{"vocab_size": 32768, "init_std_qkv": 0.0169, "init_std_down": 0.00244, "lr_mult_o": 1.24, "decay_fraction": 0.307, "decay_shape": "linear"}
MLP neurons of a small language model. Each row is named by its layer, matrix (down: output weights) and neuron, and shows model dimensions 48-175. Each number is 128 + 32 x the weight over its row's rms, rounded and kept within 0 to 255. Numbers have three digits each.
A block is one neuron, or neurons of one layer that tend to fire together. After each block is what it responds to, as a language model described it from the Wikipedia text at the highest values.

L10.down7:100113215152176068117113147090127148103100189130122074142108136171150078127150090191117062122206102143122153114134157117132127098143184184127112107110113168128088147124077160165153148115137186089093134159118084101066126148111091124077135097088085114110227117100146116097146100163164151095161127236150120099149114100162156095135158077104123129141159153089109102133108109122129146114115
L10.down1033:142117147128093117119148070115134147106141194064165140122190141189160120103118170159126143149146150089145144127081160101139119116099176141139095123104074187152185147119063135169149143183101147153116141151151136154170139101102149132132133137150187062113140047138147142138138141101172157102123135156168107175112102143123170186120117101118106154124146049071123202111096136188126139078162
L10.down1165:158076098189147098073167149133092160089113139137110140110164176104094132108176116092102104111132074117110127164112133165146179103088083137051115180134077145091148133074117126134146140122128097112080147154109110134144161082128188054109068112138111056076109121166125171108139121158155114091157129119157175133155169130082118090144110108178134115128104113148181115153147140099127161090072
L10.down1506:127099133169086160123113184080133127096076122139161157151160136123121156120124141135157140125133135122128123088155172032184099157115098175107128187182132119125103116087129049112151151094094086093137101105095155115076161184138119148131157174161132089185123154162158050149115132145125116139134103201109062166134178127152129138136108140142121137136081159104115117130134146138107147141125
L10.down1619:156115149106139187163109152141137083160151124110156116129095187099136134125098133182074087110186158128143144153124062086169107118138125125142118175109159131110094128163110077115188191124136118112094155121121190112145104128111088187103166125130092130130075140176121093104109115140160116083064091139143156116164159099084144153072108059079119148126190140127116099140085125126122130124129
L10.down1737:143125141127159203104115123168133170129163098140144132135093156113090129080146188112127129136148114141091055101119126119140160148100152155191151110143125114190125091098141139206102162149136114074110132094089111127130125119168060093118126157138155165133133156105180122101111090136119174122136180143126117096134099169124083163106145120162091091089151137111074090142151188177110076121126
L10.down2063:130117161143157130106103119088113065114161107108069153101025177141118130150112127125149158133162131123139069129164115113135085128139126164144120081130144158100084126107130136121065083101126105148154076119139138107119152090138091157136093047098158117137147140109112110140124092137139153172100130151153082147155113169162118120150094144091138070123188090107108088139093143101136109109099
L10.down2490:103084148120107157132145130160185094110160129090149146090137163138128124107092111122134101125185145141147143207105073124111131158099109187145133167107095138090115097153079087113127085171136095105167087151071093139163158166111109158111164152111133161102156072152147131153116110084176126094165117170130117152140120140135156157079110103093162151106138102204072134195138164083072103125180
Small number words and togetherness words for pairs or couples, especially in personal-life sections, such as "they had two children", "married", "remained together".

L4.down104:116097077137149176123144091129162118130133136154141149099114080153090110092136121070184196135119127107145097120167167130162110115099109059188059154094133115097088127081189131121130163142187125142138115076133176096157122104097119077135099093108177128129176121095151114176061128176108130135103130136126173101149159053195162114142109091109175188055109158099124142112119079154180090177112
L4.down126:085061147083071221058092158142134100139127109192218099056154150117116098208142071122115145096123147071106138108121095079096133133152130142122113133136190074165099114129123200160117122165167151129090087158124074124110105092146094162126162137076127078169140114187144118136131150161127146111106114121104189103114146136123141076125160094137116116106105099069098120172104182149109083095127
L4.down370:110126144107167134165103168110115106107114125059160065202106146091101150172141110122177099138132160135117108152146213128144125155148143148093110142090184105138093110146143132152134133121154142128120128181166149111169155210136187196108160151092151137176133194146088151121171121126120118119157171193144094181143105178156092138175159117103116029098132184103144090166151103124145098128142
L4.down463:135113095098168161128105168132112120144061161166121122155140144154164147159134180092107127139136103067127128185120159166198090120090126143211129111079121116116142118150115133164180088162196134188093164109135092119133122150148118147092071095161141104135162143159084139181146114150141116087168078168155169163196141115152149153126100132105082095076102129188085141197129119172147128138138
L4.down597:144107191135170124128136142124127143140134173166111138149113118064187189118138078153096170140146191173188123120152097141150168086149105106108128139107148119119150151104098180118144148165176168110170063113085140141164122086133138139098158113135148149181176095074197138113156147128181166153073111163116091172174165090142164126105141101103082056105179165089140094157085193122146084181138
L4.down1689:185156194089137145058143143134101153136150156106131129152150107136163150115130104086142086123148164134076133137112101067112155093109117077130067078153072160064147080085147119177107096114097097134115157143142137128121106121189123106139075112148141126130161154134116166174060111132168086117142132078115136138112065140174152170096120144111127140079127125147059106119146106107172132093154
L4.down1819:170105114150087156185145119137076130126142150170164169145058125087121108103135147122086164122123130179034141155165094118179113158114132105104062089127083114086093142128110133193150158139191095166170128078130128130151167155120151156137081112163138110182143122149100112112162151092106122104101079116175183184149103082107177149144162114093100151195169167154096077112094132170129164110117
L4.down1921:146081097146132152114186111145122131188105192149125097183120094207163150110113109094138193142144097148162098128130205119099144109116154160175121144080037153155112175146145131173135127118139059153172122132170151158139178194171148080100123120130143093130119168103134109079118122126159120125137160127112096175108134175130164178155116122095102087123128084108113146097112202170073110081105
Biography words for family and private life, mainly life in Early life or Personal life headings, plus family, parents, children.

L10.down26:147132157147090129088131134194177096120133115122162139192124079169141165129045110139106144081128117129086168081124170129117108150178146099179141096122108113148155164122147104130109158125121136086157138121120186180143122097084105145163110141167131151081108082135150115129122111101082125123118149148204131142144159120107144127131136118108057144145074167169090172113159107153155074125182
L10.down91:142115183095155160094133157093084088145107169127167131146142151137106176077176119153103101131164089152153147103119197145087119098150145076121141117123112118090101156143117165103144153150113171131035130097185177147169098091127085164096140163138115147127109100189142101084095126122088169064140189204105118165082169165095114192113059156141145062079161132075111145168071150087162155099112
L10.down259:140106155133129127142092100144098139116083095082155128091124147113168147115086103077083125114183140109176154145156074152072099103128080130118153063122092082125117173101129143122104144108103100164116128142157166165230153141115124125169132184118066149097139118135126153167154150128080166156094125093132093173169186164125145137121115090079090082132091123123046139156190121149119131099053
L10.down424:167145171104142165176094112065155151129116105153109126096086107123144108127074144146136158105107031113069085062121061128144114145080079100124134112179155158092108125122143075110059143165120114118192141097157119122111015077088154099131128096122081131199120118099067128146141154134111123119194116192168119132069086099074159077078118137081148077079139148117125115098151134056103152182182
L10.down1415:129090165150167095106096080165152161125158126130138153167152161102152114118138105190104122168190065090117125145114133116121117041173055108180145142128037095145075173109143117154080139144164100165128159122126207178210076154090115126102123174094090181092149098118134134165138133146127088079127136144144146149149141111064154094117142112113151120148130109092109091180175077135141102222102
L10.down1521:203077209105109128150151143090071174101093090112136133153167132102163131093163111083149168145124081123108100090118129194122050121163083183092104137067112097093081169131150155132099121104129073168217131137103133172168144115135162150129127153154042141143139134132174122127152125147172125091157164156114121130128122130134131085096154090104123090140107119125075083052168148119125108151084
L10.down1706:136126120155077114125067175084125132124101137099089123070166141165114098104076165087110126102113165115112100155106065100162179093068125134143098126149138171138131122181217116105091126154146145145133133069109143047104130145149167102167119116133099133107146149129121109135129182207094127154141138159150083104144090061141130085107075089189161126073111128084166115149137145103151161164158
L10.down2163:078121161109150124164131131138140120129152147077164162089096155112111170042108085094109159126086095126084118117151106135058100082142143093108142127101119123080107148082138169116168145134139162081094157062165180152233165162133124087145143153156133137138104119106107160106104182143115160079106214202148127139109156190131154109111125107142103107122071119053053130193119119104147163084106
Tokens in the second or later item of a parallel list or contrast that repeat the earlier item's structure, e.g. pounds, one, two, teams, and list commas.

L4.down202:160101081116071157167089139145148162118130131160222156134162128052117157091125137171192128111113111095146146091142102098151096128143150108117126160136152145190115125104123114133077123143151136123195116150111091161177098113079158155145156178174215165170185169084159111104098066112129099106113079140122127133117117130108092110123096088143074175129118160126095150170135179165103118133111
L4.down382:134085137120137165146138179129200111099136180150144193127114137081170136129099104159131202144156112128113165148124077083116142118065132117066131108164127170124173124119156127055125096115114155118107149163080149092115108167194124146122118155141153090141120116139118095146120150114167111132155076173133140085097152166161089135061099088123154183111109065178088117165084145139158123114189
L4.down982:167139118109111124149103129094154107107126130087197152098105078110176166138117197185101152077070096163173136148098076128118144145101165146087120190141101136137160077175109148173102062116077095101152179124146178122181126156152154052121144131145123108120164141140122158112197118142138116111129149140176106149140158130177089167108110121144055156163130141152115131149146094184072120140104
L4.down1380:090108098177112079087096136092105117092091131106111074139109187089152143065072113124136130130139105176152154181120104144091080102118119161098102081165061101174134090133172185131134132134093114109141145091141184101132100084130132181145124095062109039106025168178163105146059125176133150098153124163087170168155207183129111123120097101151056158110077143142114114158108105101070145088159
L4.down1712:107146167130125154186134125142108121144106163155106116170154113131135147048113152143113184114131134125079091147085071147134196120090130086122134155133086119147124192140139178126124117099112087121076157092141155075139104107097118168154138172156100080101107088138139160143098191118117068153094176144119149091154172161103107132161151130169138091053091098065158130110147066117139129097169
L4.down1749:099036083109123118085141165087174193113133162151152123156142111159147119061106118183146158166114068110112125165187092113156191141099125153147132107148119126124101123123183065157118123084103142170117154091126147182151130123133148134185138155114058142093044080181158053086137212149168109131151177181126152114101121144147122139157140109184182175084192101103147129163102129118113119096095
L4.down2316:079091077144122079101098169125161144163119109212091127145090154078180122111131172102083111109126113169145153140143159085135159115086149128142135101175124152161078193132161174078120117114119117112069135100114124132161109122124153111142131162092102145034089106187179175143129162138139119110144168158092092139141172172131101144125210078168135080103148094088173118141101113162128154137108
L4.down2490:127105144133125183163113115082142099131147077130182157151173174194134101145152124100082141085114087155125222081131149133090210126151113125123114147132097150175144163120040158135174162164087143126162056178110129080149124137139147133163120098088115124149156088068112155123132158135115150158190079099094145135157085123127133130132140119174173098108094118103146131093106165177073098207144
Commas and other clause-break punctuation (closing parentheses with comma, dashes, opening parentheses) that end a completed noun phrase mid-sentence, before and/which/including continuations, e.g. "couples living together,", "from 1876),", "Lafayette,".

L21.down2309:173134124126146157148075106128186154102140196123104134185140163145202140100099150109196127112102099096158155113135078058138103125129165169096100137146155129143169116145128090157068203123113140098218132127126119150092131125134144113114130103103083162153142165094161191151116099139144082131133127150142100083126126071133177087112115113136101144163155127132090165152148125027087109153165
Closing parentheses, commas and quotes that end a parenthetical or appositive inserted after a noun, e.g. "Poe (left)", "Pinkney (DR)", "Fault,".

L21.down1559:123096154134082145155121129147108153129089128120066116148149099116110154107134085097118127158147131096136048155134111121096083134120148127067141120161127122147104068100111113135087158120114163115082127163123117137103141125110107063121146187102099096109137080126148128027086134164079125127117130135128126138134156115129125125052121127121137121103099170105119171126106134074118118092140
Plural nouns or pronouns about to act as a clause's subject before its verb, such as they, parents, fans, scientists, clubs, engines.